From a checkpoint of a small transformer trained on Wikipedia: MLP 1024 tanh GELU.
MLP neurons of a small language model. Each row is named by its layer, matrix (up: input weights) and neuron, and shows model dimensions 64-255. Each number is 128 + 32 x the weight over its row's rms, rounded and kept within 0 to 255. Numbers have three digits each.
Before each neuron's rows, "fires after" lists the tokens most often just before its 100 highest values on Wikipedia text that the model never trained on.

fires after: " M", " Men", "M", " Acc", " N", "S"
L6.up320:131105139104151137168099133099123112117090148138155071099161131130144133172142177156152208089142136171113161127099153147075101165163151149120200110077109094119135152153095143132092093136122119190136115194138153128151146151202057142108066063107150127093129126107151194154082141133075152160089119127156108144149122099088149093169129128132123148144116108138083117119089140160077136086171109105102102143120168143084128168080044155132123140138154121126147217110166081159139142118138114140085210076127115116165177145136104120118149180107179143129126140155146095150150126064108142149

fires after: " K", " G", " g", " N", " T", " n"
L6.up23:132065081128136079120168071142156107134142191144123115131069144183149153120141120089145128114136165177144155109163121103147119154129151142078148076048127060117169092131083120115108112125123101136170111145095168130161144170128061111098096120211103088128134159119081153141113135165124135161127088161129048123112148174066095123123127110119055075180172146054170142100114167086116098109125122148090134124149074173120131162151160134141107153071161120158094133134140099116158168092177082137130099015156138154096146148116165114131078124122157079193146152117096162157105209125137186153

fires after: " pro", " prom", " un", " ev", " Und", ";"
L7.up741:168204085132142180143148142135171114080094113169110074134157111174114142143083173135130127113165168116136113171167140129114157101118126121156153071155108190125164137139185134077158088092113103108138126107132225150174143145163130119202218111122090210087144189107101154117144124133171117089140099107138142136131102177124115160136192127144151125147106094132125172099119112076033053155128182185083096092101126112080140128040140102112143109163107169130102113070081149161172086115114155149135161149082154096146148058109141166108132108076152161132097168152100076090117104151134165118

fires after: ".", " (", " \"", "\n", "==R"
L5.up898:111154095157134193193120142164071124118113145071186147085163080145109062147122113124163134119173155148118123109126127120089132105111148088101191131143113116089155124155074134125131103132119089105127126174154149155124146163164131123107087119113118160155065137135101162141159027125065102175076114143159060126171117123081152159090143157133070139140076129145101057139121156161100050107140178123099055113075079152093138150081159127048132133154129091124151153179128054139117109157106068111173107053134131137163156078125166157107138106167171116130107131131097156129111187143145157107

fires after: " L", "2", "L", " D", " | L"
L6.up559:177132121142091148110130104122162163169181188145100145140124142162169114155107081096097120107100111070127131081102097134122176093178153168075147111064115119144166153135137084123145130131118084133142124108056110148110160096046137164136148120126098154177136157096167129116114143195106105210144134155092098157152105170142094195197108158148094144084093100104134114101114198128099080153135168152110173157101127117139107105129174127181150139045171142196093097126163099145152124181105192096136123128149108143200144078119129110081111078161000159170108099150135136119125092116117127138

fires after: " pre", " dec", " Pre", " per", "′"
L7.up882:123174117156164098087178099126127078201102135104191053085182134095112138155140092175151100177149139158119136150154100108122134151143154110102144140125186112115180173148107059159137106100177100159137110110172092144077136102146147135144118111166133159113108201077084078140127094126201063039112153094151096085120125135126104102149133134116133114164148134180101072122110139110101135132086152177113133180043034196060147106114149136152174086155114128116145123160128141168162130144180179204131113125130166131130083118179119181138144164119123127101156112149122175101108158068123153144

fires after: " |", ";", "s |", "% |", "ore"
L7.up38:118079127105142176139099117090152123095039157160143135116121128138136093139091086100116085187078121085054075177127145156089082118196119126188145159109095147126082161145168139143165097101185136090149108110125175068128126114174128094156074142097128169123138102164140139124187113109166105121125191112168131139161052144102098146142148129128187185091120103168129085162137135098131115127155139134131122203110116122093105083141128111101109148099200129162076126165133098116100095138079088191165137106169187111093120167102144131122092117096121178130134145160157105067112113145173132116

fires after: ".", "C", "P", "M"
L5.up387:133167091143134115138168094181134121144100099151117144090148107145118149132189146106183098155096130110094125165171081149173132104108084060125164093072145179108155116150058097149134091108157126166090154126143106147147191147107103132095096156159138135122106091070161118166138135200100107076075186146135030109158103139138173108113116115139170110092121186139110076156063172078120167081139141130125111176084114150065057133074119132128119084137144074108077091201101114200128154135123086148144122079163166077151109135151164091112095117114157109066085165153111116170066132124094192086

fires after: " to", " dis", " en", " Sup", " did not"
L7.up211:111156125173155185106140134197110118135112154130106145138109111138118139163091055057154163156161094053170133193124166122113159114109121153180091104175108138141119195198142156147150168153152133110090089120183159180181111171120116078138083164080145152102087150158129179120118112115165111162131095097167109130140134186132122124202187132133117099146144143150149114101143118128179113137161153114032112110085086163151112126037055114138110085105114108056119164122062131158124124159060169111129160136110136135068138064139152131132061103069098140100076144079153100127151147130170106111

fires after: " (", " \"", "\" (", " ["
L4.up839:101139132128189166189152136113122075096119168150102141151117140130074158124139116141118143160212122110095139183139127150112100143116151178127140098126126112104184079173088139157139100101151139118111128143122180131132086155101158127146142137084118198099159198197120097129114122084072134132073093164120135156130124163096115204095151156070032116183103142094138110104177152157096059093129189126115078096056121112153135127152140109167123157147131186053146151145096100100125097164133145095147079172088169146112180092092087190098153112163083173113106095167091104131072176159125169128

fires after: "==", "1", " ", "8"
L5.up613:133102118090137105079167111207154132112087145166140129150121146159219061057167143129194146153135101106190080176129164173150152077126120074188131054128121073154120149128181139110143126157161115154119116135074150088138087137118156127134114145142170124132088150091096180155098098147121113146086083124065091134143169101121133085145164137118163151091090161134091134159052115121153162067093120094127138062156095152125133116116097149066158173137110087127121115137170142139108159177103187119112124115124114128119111109152135104125113049122112097179140181111097197059120087116153120107

fires after: " f", " bu", " be", " adv", "av", " ref"
L7.up196:132119084143112151075078161161105099140096115099091102151185144197106113153129175148170120192109125047133113169103178139154110132159131150094100067137115089112121180059117142153131096116121093116142103061135137123131096120055102116139202142141130107109125131154110169122091143131098132142140132086160106161102124146154126119117136183148121134167142141139199122123129161179108111208124128138142144152107172168178076149124147161088127169095125133082166111103144092168105132181060160089096148124104148044069166100183177095119106119141131107104095146122155131143130140135102171135

fires after: "| ", " | ", ") | ", " ("
L4.up914:130104064150079172161140115112144161113104086100096190096123163157153114111143101132096158118140157142107178124152154130088127139202115103093148079150119186103072109142158124172166120136164112102063094128071164155175147162173118095088120159140139167152091142093100143065125141086141174128155188055147110157175117109117100114113178143131126155115096103113117137074106105158113151102163126119098129154087136186108154175056124113091140099091179176151091124091178102115131152147106121124108141102165142136156131123143153103118107167125153151095092124125125149089140160162183135146

fires after: " c", " cl", " p", "),", " g"
L5.up101:219135126122093044145121155155084127089126132168170148086093156095156130174175077091128126130150116108155109117159150161124157136133189103110130155135163157196132138098087079152121120102161119164162094114097126178141187128116116153103088167141070116132119149108107188074098144099096206081085147116172076115101115121168143140135126119105056167136099112124123098102057092125132163122142166196140115215146147119124104121144135189123115123105180086160115141164149081180139131191127061143078107092128127133156101118133096094135069140142153104150122104159119132099120167099101134125

fires after: " | ", "; ", "006"
L7.up176:127141132127134149076157161113114126117141130130154155106175092136181119114149094172171175113114179121147146135110056145118132094168082096118147135117175151109122092120076063129105136137124131135145131147122113092149105139117179094149115114126124109151102160131088136133119126145115109131171146091137183146129145104231155108194106133130097142140157116069176090197116107110138110124066125195136157114143077215118095076161135171152172063113117115138111179118155083121141103148106075177103110140178191116106099094139160089110015125149171133155125151118144181176088135148128192132

fires after: "iz", "z", ".", "ivers", " Ag", " Is"
L7.up43:183112086104174206144119091134127135142104178144119133149069127174150124160120132086139121099104166131122170167140108196145133099122173092103167112103111189087227142167140139117103103118088111117096131142141138116161185158089150115174117128119112111111088101122178101132137120134090061137063146107140121087171149173103128092171137133109171165150073156134183152167195144103033116205101152104089138097117146156117140157108099116124116163146122163144121179136169156142118119082141149143128102119133170138134104135163085159114100141096142156090106129108101191181121092088155159058

fires after: " to", "ed to", " not", " can", " did not"
L7.up841:159134038118130137115136178137148115113061141074106150127172165136112061124161162092169065138111142088110114172147111106128109129106152144150095122102129125123182138168161172137148128123175116144086108149171112223135108103125095103152118109094133089131062094130128137134134175146176153091142110102091125118155183086154150094156142174135064181157147135141092141188177113116119152180091105130113098082187162107134051125067077137065126120188121104167090139110124093104121119156116154113159172088078130129140130091189134076129120084063092156129124153105126100104110090110157137123

fires after: " | ", "\n", " th", "ad", "y"
L6.up272:101143131121129107188118151163133160133148169169082203162196118127113142162153137118117142152196144071128094151125149124083102163164147081103089138123087134104179164082148142126108088061173093082093096168154171121134109176125175099059146131151120121116073137139164078092109105104123114122134139115166171132109168177075151115103162155067175137149135182149139081166115167163115148116182102123101171090097106167156097115180129115093141164110166145114108140094170132092082151157062097143095057088111100138109117113076082145102083124121118116116125153172113195113162137122110171125

fires after: "os", " | ", "u", "o", "up", "gram"
L7.up644:180144070165122144062162094123177124141132133131093102058160158134134143102138177156133130172088174156207111144154101149101120093161067139137131120118149177090151093073163104168142123110104121140104123082187138201159125114113139108161148096096102154158101161095146147111112115162116109075091130080142116158115159152159145074162148122110112117152127157130099140111096109126146129210144115127179115108119123170179143115050166146140129138162111119197105110086105126169128152166151105209109177119089167144138150136169215121115122141024184185080110132098116147076150135122117104116

fires after: "b", "ad", " g", " G", "eb"
L7.up145:107092130177149078069122194113076136094144178141078142140117100138137131148101064104128138152156152089109163099121122156117135110110114158073123149067181154107129121123185122168108160046113127130129120129079129148174130137100109119121142143155129104107160164176138124066144134119126164119149144140180130144103117110156117184140175166141062141109127168094156096106148109146157145094116098150076119114147136074175056167102107088177178139025121207096147157107106093130098134183104164135122130130162113131110188172111176116112110153118130126159097106164117149130128135072150161171

fires after: "|", " |"
L4.up306:168098140176174080109113075132109133136123115161094160074136175167050161136165145157093113100171144155136069070131111066144141159136077149086205126062128106113101139148105143108131094099158091138153096115165173165171143133087106128110112121120087130103138148086074154130138128121053120166156131126160123082172143158045118119102149128118077151177081130143131080118114115142158116094095145094105153130105121166107116216165133142180127091129161060096130117093123147192116102113056054153073131115179167135114089117108108160137147073151163165092054109208146151157071131141131174137

fires after: " p", "D", " d", "C", " v", "P"
L5.up571:140094114157072178113098131128145168087158137133150188162142127114082136166103128104161114090069179063238101166128128140155131144103106151125157115161128119155091057118148065129103135074150105134166109074107105167112160144064159096133127134098134131051163163102157122109152137132156145122106188141105078109201108132123155110163152153138116146126122142123113013166100145112194160095133116150140132101177145117117134115107042068161090128098177086167125121143099143151125141139179142141128115108145153045113121176161152113065116077120093097118095115179125136103112174090133085132

fires after: " ex", " dis", "c", " Ex", " exp"
L7.up399:080114110160152146103120147152165192093115132162173140060132142112039112153172112132170119131175097153094099118109159118085105116131142150120149150091199131180115135123083106164136141090165127120164100119177096140109126141173120136130092131126111168103121072087112143134138130109137104169054160142160091131154142129177205132137215125170186149120127101158154106155129115186125135159123116148133082135100134098161102136153108124124141153121158096211103178163142163118171147122079129116162154092136116108080167082092084199119129058078156094086124085104150097135085194093147115136

fires after: "b", "d", "v", " div", " Und", "g"
L7.up84:156117179151123158072155198155125119137105147180118044164147120099143122145132130141179123136142170112122100225099132141173172177125132155089156093159139155139145122140107128159154081051123098152189133140144169145121081137123049159159152129124136157153154160121152139143131068094131098124107078152170067121113104144082095137158180158141145161166145104114159105081149177160070115086089161134090168120069106123100084122074082062128161133114108164126139175104098151092143130109142119116148169126174131134117136097076099174103141195098115106077112100168129163085120143084144114176

fires after: " | ", " |", " | P", "; ", " ("
L3.up409:136161117132152089165086163148133142135163109163153156090137099136069139109168146135106141133230130181121109132097115151126111132125105137157138132148115117169085114098197105136148116080169117114142133141119148113146025208138178118111084147110075173148102120127078180122137113120142151183117131142138150150137146134080152147151139153117078088096132130157151139211128128126142085125126117120139120111030118131126142111132165145125128120110182066095108185072092032095122148147120039133143064100148117062145119131160184144153137122174141090114080140159146131142158157225211140121

fires after: "a", " al", "j", "u", "o", "h"
L7.up909:152103127178136102097123125141063140125167144129132149091138115128163159117098141117159098177104229120105173101078127145125133177097122139125103105132159099080109167146069148166095143095159093137082098130131104114149092169081143131125160193108113093147184149166114134088121076130083118100180057131138156125132145178164120139143121146133133121087132154098153098170138112135125223193163119141109113142153098131147090163142151092089141190104114144095087163110111136174094126150136117173164116151108152157146180098119153162108063160086151090141075085158137116117151148137129155080

fires after: " (", ",", "(", " \"", " w"
L5.up527:125129134164080064179052116162117163131106182121149198119161096129132141159183116137162106143186150146103122176139124107102127183080137189153135190141096142169156096140127185120120118091138103138153109139107103100122110130178109095134105116152134156149120133196123137104123123098157126158161088109141112122151116118078144207074189144131133145143068102157121076115118104164125092077174181135075104110089112159126115133113136085116112145110162128064139125181083101081101075096119147132127102083133145090146203086129169164111138114111079182144117155176100150103170149161137146117

fires after: " L", " P", "L", " W", " l"
L6.up400:171121091139094111148107133120152104085147123130120173118179116222132143151120144154188156163126132084152103138106156121095170161158074190123110137133148130132150121113126113132138109105165110153128096126078062188172093190039112108116142138129069114112128106148134152160147068107119088187103092093154081178111089133090144102108182141170102174173114168159078135127146126140138146197130145138155149163086116148130134181125104059121125111102210128121114118138127145096183105136135128140129110096082107120122126121113123076110069110125133093087060095116149156115199169141161131204

fires after: " sc", " kn", " l", "re", " st", "ou"
L6.up829:107098173139120111075133126189114079142169080146135146125200179195133117108187110121136144143112145155123138140154161114119156074115111132114108110125131102148142135033118079123128149147124110144085131138154164129137155128094140083124168092142097150099194124104119131175162073116134103124109178103150097162116141075170164087166174144082126102121122154113133141136078110147164108133115145177146130098121140142174154119127097070072148179136116108104111101104121087103102082117133150106177120125165182086128173131091086124114086092122116094187158172119108126130157146144124111157

fires after: " trans", " In", " Trans", " cont", " occ", " ex"
L6.up749:128092057095130118112190166122121089102142100076134156063142109165125152055096150138138107077152088105163114170143164150152089132162122124147179116136094156123138107102162108128100106170104131151099150184194180131126107077123135111187182135162132122117146155110125087106159093170152100110121170144136161133183140187100135093172132118094123121150143150182153106159090153110118135124145130127150165163089088113098120128139088139031171092165134132134140187164081151114155158096117139136177143131129112131217126111109090129121081107131094167131199133149080106047116134085156078083

fires after: " ex", " Ex", " trans", " per"
L7.up911:168170112083182155152120144127142134157188123122147098099109109162177123137147100127150067175173125126127112152134134118127108124168151116152164084112151165149089147072109131094119128141224081094101137140120136100148116117103105146135129135130133177102104154130127139140150112115150142126086149121041088108183098073100140124193200123110191185111160167195122158148113124139109123074162170148130110124075102171128135108146143105091108058133147064100110098146129136063198103106146122133154089116142130114131159099098106182118088079150187139087166144179094085093062152100132154056

fires after: "1", "2", " sy", " un"
L7.up147:128164126118053134081140180171135101137139145122176155102167143200136135175125167147178116116139050079195140149160118133172124130155108120132158075141148159157093133079094129076090136118117123130131145150115172143131162081105103098115177155148101164026116194172071178119174079174142077165156130127150077173161039156139155122094111148160121125190127058103083153145098092152047116121109155137198155096128145123117144133152164131066152165137096118129112120161123176130181138058123148177153111120093117083173176108088179140120094123088148125127159142116089110054101107156165179125

fires after: "v", "r", " V", "g", " Val"
L7.up47:153119148118079117043124168081126105155144122150164128171117168084125123126154117112143068173031144099115149120139120132130122162077147157131116064103135111124130091171121180145151129077138109115221145142154057125148127208117119135055075119119106143122101131146150133073109176125073101167123123114126123140151082120176128132158144149098114110138124146084100050088082159171090139120107149121159107102198092113139101158096098099139102157135181095089136213150167069185122142186098134136143161142168164135087102141037133141143067153119128163149063124164138161159184122079126109120

fires after: " c", " p", " ph", " m", " d"
L5.up665:155117128123155108098151144122134097141170147083121155090157163096128133157094164125119157144122107186177061114163084156157121136149113104158162050084173117155145061167081161129083092129173104112165136105101146171187155196156125140172176098111111162160105127115085132070111106112061124143062160176104015099142140154150214115112123148075070121127128139141107122146072157141161169061168172129112134131185084095074095120157151107088137125155144133134158143132112098072104138107181166126116171086178123061196144197164123143146102084116099105159119131150141135128173114127122113108

fires after: "a", "l", "le", "yn", " ac", "il"
L6.up922:115107101160132069109119110118165097130187116118114167113169152116081158109090133078131093149033163126111191124079165109112120204089144102141057074059160125138201109107184136152144141163185128125182087085109165118121101109132167215117138118195158158136138160171142100109112110161144139135124132127107094137105088140091118114206151147120078107124152085103121171126147115089157137118099175149184169169114134136118100101181162090148153147129065098112133084172081160183168126126141137097119149142141106147142121078099160126122097136153110128109157153158096168065130159086165145147

fires after: "| ", "1", "- ", " | ", " November ", " March "
L4.up911:163131101171175077163087172139125109209000106128125101092139072166138120124169129149109151129163144091112116141108184132113089164176125132115132123109075182186137090046161143144250121126141143158075125093112131128134093155084089162138151158139113130066091152102049134141114144132149155163100120117154124146151132151133120057081161110101102148145128101152142144110158120071123151086103168105101104123078113177113128136204115140106123127116178129163122121071185147116095149138131085102119103146153109143143086092107177155097142110125133112122114123149136115133115090143148109122

fires after: "1", "3", "5", "4", "0", "2"
L4.up949:102145127137141072130125165166171173166133131125132100148163099103101195090174113153114172121184136127125074134114116175142103144161091063080175121140087087167112088118071127109161101184152143031150132157078105120126028164162111142084087108073097168131117204104060154149122128149117138144142071090151110132150144138128093102142170182120132113173105087135090180124151105127148092115106118089086099154115136161115155132127164157078152067159118130172144119081093137075134166137175106111127159126179122082135075127161131081097103155179122106152164137111136138106090196148168152155

fires after: " sc", " | ", "; ", " Sc", "oup"
L7.up658:119134121163166034123166109142093125102155120126092104093130145148179150127118096121097198117133147173191068094161170140083165115169099127104069125125124086154111107051161090169146140128119092099111083123153178112137066128159148111129088144168138145147136225154125119138109169134112152131130120117110199153142097146114135122130124123108110130093145092095122114074047099159202108127163115125141137140134148115190098142082119149158127091064140104125100109104122067085135141132098116190106111063145112115104111199134248101121131137147072092152108192162151099128125152102129106220

fires after: " S", "S", " of S"
L6.up209:104117124124164180126086091143206148170140197082066126093137139200153113075127134148099094168099087123103147128149115073107096125153088139064100153137146134150115116118038180116134082150111138117137156096142140126183107128070116157146181141106122195151123125168125116153101106153120087185106127081142102124125148168087136038163127155164133139181105153140127135183118165173121130187108119115172187146087111147150081139066081110190127049054125105188147130112107139153133144127142124146121123084085127061131092138073206138128077132135080135133122135110149137127147089134117118130

fires after: ".", " (", "8", "5"
L6.up819:149060112112199085083081113139151150143106114071189142174147059097158129117164137121142083181075111095120199157131111125127156101116145049095109051113083090155185125096186125128079096154130157134116079148128180189129149127182178093204138108136156073087129164087133193111114160179105207116197127069114077121076117128161107131164129171103141115140171135113111145128178132122146117131108147161108129178128103139137103114095155117093158134131103115113096148158155125119192109151082137169120149111130122167148087139149124118133076061098146118129096087115136161123106137144162167111

fires after: " | ", ") | ", " (", "s | "
L7.up118:110097092109156156116152142135090169157093114095144095069154102169141128139103127146098061076209103146130126101153149120117132140130155135133131120154119163105183156166147174121111140150175118058103050116146116147142158135173156175133161143198145155129041152079133126141075134105155082091155088131150087146139121107120084134097147174163177121158084133106109051079110130168092139110138175104129117155140135111053173106150073130173135188127168172106117112166149130117060150112117131136142116150163152125138089133097106124108144158123117146108121149152115074123094135058105115106

fires after: " An", " I", " Is", " N"
L7.up255:178075117126177106164169101126157164107090161117129130107061137154149137130088154082121158134183179103103118184181148201128075094117180137106173166134127143080149120124118110121207104091132092111096079205109161125153126105124092108218118126117115140124172164196086088169162107130147125128133126116109123119161148086051118159157175133124143138115103187092149132090157126094087098163099066094117124124117157099064160108155148143114130149117149138143108138040147127106092143078162141116135096120123122154158091107131168155098074127097126127166144177115101182140130113113163153141

fires after: ",", " | ", "0"
L7.up228:145137131107151132168107107123083169070160115183118149151128117177152169134150099120079167073183123169144122148156100170095161182147152148188138143210128060109146133097072106112165113064115101059118100152149128113168079120157133150138076149144089155165088129185158130169160118136080135162156127110116132107178127186093118116098163091118105150118123083126153106118113087131089039130188120168143134090108154153169076137088150104129111106063207174150101121116125132090191100123097133178117094053159159057135137149166185126134091108105107132124140174147137148128149141084149168159

fires after: " P", " T", " D", " C", " p", " c"
L5.up853:129137135148109107142124109162098121165165135136101170121094112089140109108164128101135087113173117129158124100121165122126146088129135147097146166126136067111157183095058158097125085159172105118164130145145190122124152137108126112153123151069148141123128125144089128141142119127160125184092146109135045127142109131085147108110139107114205072132109075133079084087028088174144116142166107157161166085098097085098097105130112125035149110071145094151107140090113102089149114153143091117176145094171108114165127160153168134095062170162102031154130158165152152132103161170139021121

fires after: ".", "–", "ov", "1"
L6.up975:128076119122128114102160155184161098119053156110199129077064136108134107136169126149148123183098104093097146091203213158170171095077155152142108017105177165167180159107169079107185146140157110113125151101095093219125209081139157120148130092144130139092077152138119093121086103143117119086149173123155126151167143179094091071120126178086128135142117120103097128157074087112144080126152146147078075139104128177164118137104110150147164129152102086091109136163154165160115150140181144163100145092108147122167115095160125103099130070084121144098158136133090183088082140110122092089

fires after: " S", " Mar", " s", "ant", "ag", ")"
L7.up613:139074084234097143088165119128142164126128130110079143149169136100119094158102128085110072167104106123155122134131167139133075119112120144134191119087148130118141177190093145141148161120141131128109079150131079115107142128114155125086118132105122131102156139188140107153198183115122141181097112167143168138156145102192076170183137113255147183176095140113152112112162088168146132148115128099141173115146138106127121117122005121141096107112129071128166139115143126147106132112104142140126143084116124136050151108077116070119149135138077123177101129198169102140172105125137142113

fires after: " exp", " expl", "l", "ul", " lim", "0"
L7.up778:111146134138148137117089144107076140142127092109153143113175149109108138113108147109136102192152120104146132208163097118126097137140065117145134120154195176167120108129112126086111113055148132105062119089180122107146089077143124104145128112110130127141131136113103128143108094155053058072176138124133074111113150131145152122096125164138193110113183135064109138154030120133157134127136119137091095114232142156119109111137140147118111072110148091170143137190110120202062150099119122198132126167128152090182134096108118158145091107123141125137142066087151154104075165125112165123

fires after: " d", " D", " re", " En", "==D", " fre"
L7.up646:109156102140188122117097151179150175156151184147168091098194065169164133140109082063203132104149144126156137122128139123136149127144164124112096109106111167151132138127101110081132098122169105072138132090087085097124117194137131090107198141068166097089091194164076108127178117116090110114126087116123119121146125102119152140135147170186095132128140082153122103190072117119153065133102149106110153065122107118121124132049115054145077129116136093138139095142096152162147072132109153130132109084125154100098105168139229159116132173141139171159120136166132137091156125079171123130

fires after: "\n", " |", ";", "s |", " |  |"
L3.up49:139120136114148150128100151140090123141116153148184203125097137128098110144118118096064174128101112121122174097139155085130119122148126089063133108115057122141092137131141093147170068146145153166096161082072138135109096020141123142101162127179233136176102138134150121118077159072121127091145087153113101086152140114142127170120130120136171158116124128123124140208214114135109044138141180113102132126093097141117140139100086152175122146118119145104122189098130075140140131190103071108107124050110097076139043149111115144129121122158123166106095134092150131128152118115183135186

fires after: " ", " on ", ":", "8", " On ", " to "
L5.up724:111083121119185091072074130158172150086092223047163176106122151095099062179135162112154148100087141152200154048129093170170111109142142079131117146156077118200156110137113100103162109114144140100109111120158126139117125134139105147113125129113219138159152132175075133214074131151166141150099100122116084165112125182080164106079158222118121112155117122080095140141089065210126107126136074119107106054172129180094167109137168131110129149142173153071121112115098122090106107175071104155088169148205138149113146104157132148146112137120159174107110148082125161076133131143120133090

fires after: " m", " t", "er", " h"
L5.up54:112112082132139145128129105123083088149153168093084151116136150158185104131204077093171098156130139132115144068174086147082114116102149171152131115138154099103101092102088097118092116150146106083092097145148089138084157130118170135064102072140132124138169136160141142162144125097075119087132193070150130106123164169128126101232121080062103140134143132114115081164154155175119165154207090131172139097144138117155090108144119118130162121164140058143122167109130097132110164102155114092131119095140129135098124134148090155151061156147088160146132128126107153159052147176104128143

fires after: " ab", " ass", " f", " beh", " to", " conf"
L6.up802:127076146148116150038166144177154053117083134163139168131185162146178105177115115164193086122152139077156120118144110135184114110126118123152084152054095122109105169121144117099127169170117138125082133163169131075098124140085138120123139140159178127102125190162136149105076129146174108145165169138122170083096120118141134114159153182161089133136133177189145152147117094134088100109135108160128117078139172195179143153071020195152121162112091152078116132104141139111102114116124106080102113109142107113087120135125097102124130113089083113118149141132178155124101150116134126131

fires after: " | ", ".", " R", " r"
L7.up960:126120143167138066098110148145111174177143094152163177071185111149142138122209183119150143130144123094108149108137151132124113143085164088121198131158188107080169091140164120143160094107073122123131087217103119151116104099184174100158131157071125134201047124110165105157148136131137127123154113085147070108136131161155127114145132174139049126130112137101132100196085132168119089134143089120076114131116148205098075143149130119112147124104135101107118134164101152124103134123097125165101087058181160103088136077187145117099109105149115086109092156105127130123073102130175177082

fires after: ".", "ollow", " ab"
L6.up260:142126136158117168078100160173095115091059096078119131113108191146172147089128093123170132182094134105119156086140121099085162112162137094112103092111125141163135192114155084142159126086127110140102130155112127152140162189170135123106182169162228139095095161123163142179146115146125107098093155025143111122142129157133101149145145142120141117122150132116103143170126134115118072122100161142065115131076129145126119113115074120191175150113129149124147185103139084160144117190080174162102092128121123165120078115192154145104133136111100152119083105166115173157170087075214183106

fires after: " Gr", " Gold", "ol", "6", "87", " Ol"
L6.up481:123112144121133076143080172107145074129112146135141130120176107091139104174136142155136122108067136122178128108162168122107124153123113146133110156132166160140098091089106070152140173106127130101162147114072129165168146150143165159166133099121196115101084131155116144106123143163161147088119118127111119173130061102127097121077072138110076115132157087156124165109120130182168077153173100187087110146170123108110151237132135145097155144061107136086125081151192118197153160220061142129135137152124129129128099132120167128114103116139096158186166068139087124155125134086113194145

fires after: " M", "M", " C", "C", " (C", " c"
L6.up219:127125150100161071151132121172124091120120122104162086090126153140150144165122094140190148117079099134131075140102149130105168121136119117126123180077130114090190128089146127118165127182166132123156045098133063114184112155101086132115119138120158103089120068125139195115129156196108134178082171074176073092108121170148179094186085123115118101123070185119128134113104151240157155097125119117106125143087133132131109186142180190110068150106143120183134110124137085100139156123096097084180092062159138092084166161149157118109147130143095074151075116135157125135154126177122084151

fires after: " s"
L7.up589:146106142146172163111119130161112115076148169160114155121134140110188139129170156116139103125148118065160076197094186135109108160110158105192133147138157133104090143144136156133160095120167079117146096160100128103121134069127112054085199114106115149176148136230145048146167142056072128155110122133071156077138151115114098078175145160157171171130109159103126100117142097135114036078118143154097113092077148175168115067141123090117113133121151114117115149138092083122080136093121143103132149101132139041111161106096127128157073140101147159128180179128131146127110105116138139133

fires after: "l", " comp", "8", " ro", "form", " exp"
L6.up747:151117151116079111122160171143112113107153113150124136095147109140086114126124110179215068130103098115136121175114215109094128148116124131137124142146138139169143131091148113116091084166144112164128108092119163085171079148126118133135167093060117204155142135089126195079103100179189121149142123141109075144155040165101157126102204149111176104108181132120069170126068209090159178106099171143127108104149124129098112148111150140061120102142155130134116129156142151106118136165086104118130151161128122083106145075106210133116169104148148174171164154158122109090136142116154175142

fires after: ".", "U"
L5.up331:118097127144160137169094093182140158166111153071190083063133104159131145107171124195164090146124118138153137174122136143121111126144141085109133124089149173131124138166106173161086091121114110114095160087135152130118182116171133089156150080079129085100075073000147124118090146190098126163104161093118100059147082144141142142167070149152142150155172119180102156169079171113103147152116185139138132169130094082085096124093132120049140165120106095108152127142157155164147140157124145163143119132133153116183148061109121170096130097170150157035115104132112142120151123162180118050